MLP neurons of a small language model. Each row is named by its layer, matrix (down: output weights) and neuron, and shows model dimensions 128-191. Each number is 128 + 32 x the weight over its row's rms, rounded and kept within 0 to 255.
Before each neuron's rows, "fires before" lists the tokens most often just after its 100 highest values on Wikipedia text that the model never trained on.

fires before: " ", " |", "9", "8"
L2.down397 [162 147 100 164 106 133 151  98 109  84 110 105  97 126 122 118 125  93  85 115 121 113 134 220  84 184 174 132 141  70 175 164 135 180 103  72  50 142 141 189 108 148 147 131 138 142 118 137 152 149 111 115 106 174 146 146  98  85  92  74 175 122  85 175]

fires before: " ", " |", " Representatives"
L3.down131 [140  73 153 132  47  81 139 144 129 108 132 162 103 142 188 143  98 128 106 110 143 180 102 120  94  78 110 136 133 117 179 130  95 184 185 122 155 129 119 135  97  90 101 158 150 133 120 101 145 164 172 123 171  88 125 164 108 115 124 136 164  87 134 113]

fires before: "9", "8", "0"
L10.down791 [ 93 105 127  98 147 128  73  71 175 134 162  91 141 114 129 157 129 155 152 171 140 104 138 135 144 116 112 180 169 125 105 136 131 119  97 130 159 127 124 133 146  91  45  90 135 116 122 120 140 148 125 123 153 135 153 117 107 137 109 136 106 167  91 102]

fires before: " ", " |", "|"
L2.down740 [203 120 147 165  93 191  79 113 120 114 124  99 140 128 166  86 153 162 103 135  99 168 104 150 100 130  96 109 164 100 113 162 136 148 114 146 117 145 161 158  95 128 130 131 100 199 130 116 163 179 115  98 125 136 134 157 123 157 150 105  94  96 110 142]

fires before: "-", "|", " ", "===", "P"
L2.down434 [125 147 102 179  61  89 112 210 121  94 124 123 200  67 146 181 177 134 121 107 102 139 108  80 152  92 139 101  89 129 122 123 169 132 151 154  86 147 145  68  75 177 130 133 146 128 148  72  93 110  56 115 118 122 166 186 126 156 115  91  88 131  76 123]

fires before: " |", ":", ")", " "
L2.down624 [135  88  99 111 136 154 148 148 129 168 142  49 204 113 111 130 151  94 121 137 139 104 131 165 150 154 147  71 108 138 117 137 123 107 131  97 137 149 133 155 129 144 132 195 176 118 127 148 158 122 110 113 153  91 132 136  76 153 157 143  45 117 155 184]

fires before: "===", "The", "D", "-", "S", "|"
L4.down812 [106 166 109 151  89 133  75 129 108  69 159 111 152 136 169 147 187 107 114 104 116 117 105 213 132 173 161 113 100 105 137 144 137 140 122 134 147 181  87 170 108  73 162 163 146 146 102  87 124 139 150 123  73 150 175 149 144 127 138 158 101 146 152  69]

fires before: " |", ":", "–", "ip"
L8.down939 [ 41 161 106  98 104 100 137 174 162  60 118 144 110 169 124 148 113 154 174 148 142  43 129 174  71 164 169 106 175 103  98 174 157 123 140  69  84 116 133 164 107 128 139 207 119 120  78 151 144  85 155 122 132 181 171 159 192 102 172 110 145 126 190 146]

fires before: " ", "|", "3", " aff"
L8.down354 [ 63 106  84 137 109 174 122 101 177 141  94  79  56 115 142 141 133 107 138 179 118  88 129 138 106 128 130  91 109 152 114  90 152 116 210 154 113 108  96 133  74 145 100 143 122 107 158 150 129  99 106 108 125 119 112 137 105 103 132 200 137 138  60 128]

fires before: ".", " |"
L3.down70 [116 181 142 168 156 101 105 120  74 108 112  84  81 181  66  76 149 152 198 135 132 120 173  79 155  87 116 118  77 151 163 118 134 123  79  85 172  87  97 138 103 174  74 130 156 117 181 106 176 159 138 154  99 128 124 120 124 156 126 111 130  96 158 129]

fires before: " a", " an", "us", " ("
L2.down370 [ 82 132 107 117 152 114 146 129 161 151 104 122 113 122 179 169 124 148 188 164 173 108  79 150 229  63 163  94 123 183 118 101 171 121 103 148 151 124 157 100 132 131 151 104 151 141 108  68 116  51 136 172  70 156 122  96  90 147 145 176 191 161 116 119]

fires before: " "
L4.down425 [149  80 126 101 118 128 209 113 130 121 148 142 136 144  96 113 157  96 181 123 165  61 103 141 135 103 162 113 163 123  74 122 136 164  91 134 122 203 121 146 138  98 126 173 176 136 106 120  69 125 191 132 133 145 170 163 100  44  99 149 132 130 171 171]

fires before: " (", " ", " Apps", "ro", "est"
L2.down426 [ 82 102  77 129 106 138 143 114 141 117 174 181 104 153 130 141 142 153 191 207 124  79 126 104 137 105 184 122  78  96 157  61 168 149  99  82 157 130 126  66 107  51 120 134 109  83 155 155 105 122 146 104 119 115 153 113 166  93 135 152 148 153 142 107]

fires before: ".", ")", " in", " ("
L3.down30 [131 143 107 109 121 106 127 157  82  94 129  95  87 119 102  88 119 141 113 187 106 131 126 154  77  77 120  89 146 124 159 176 152 101 255  94 115 145 147 148  73 169 108  99  87 184 149 116 189 101 156 108 155 103 109 161 107 130 114 127 143 153 103 129]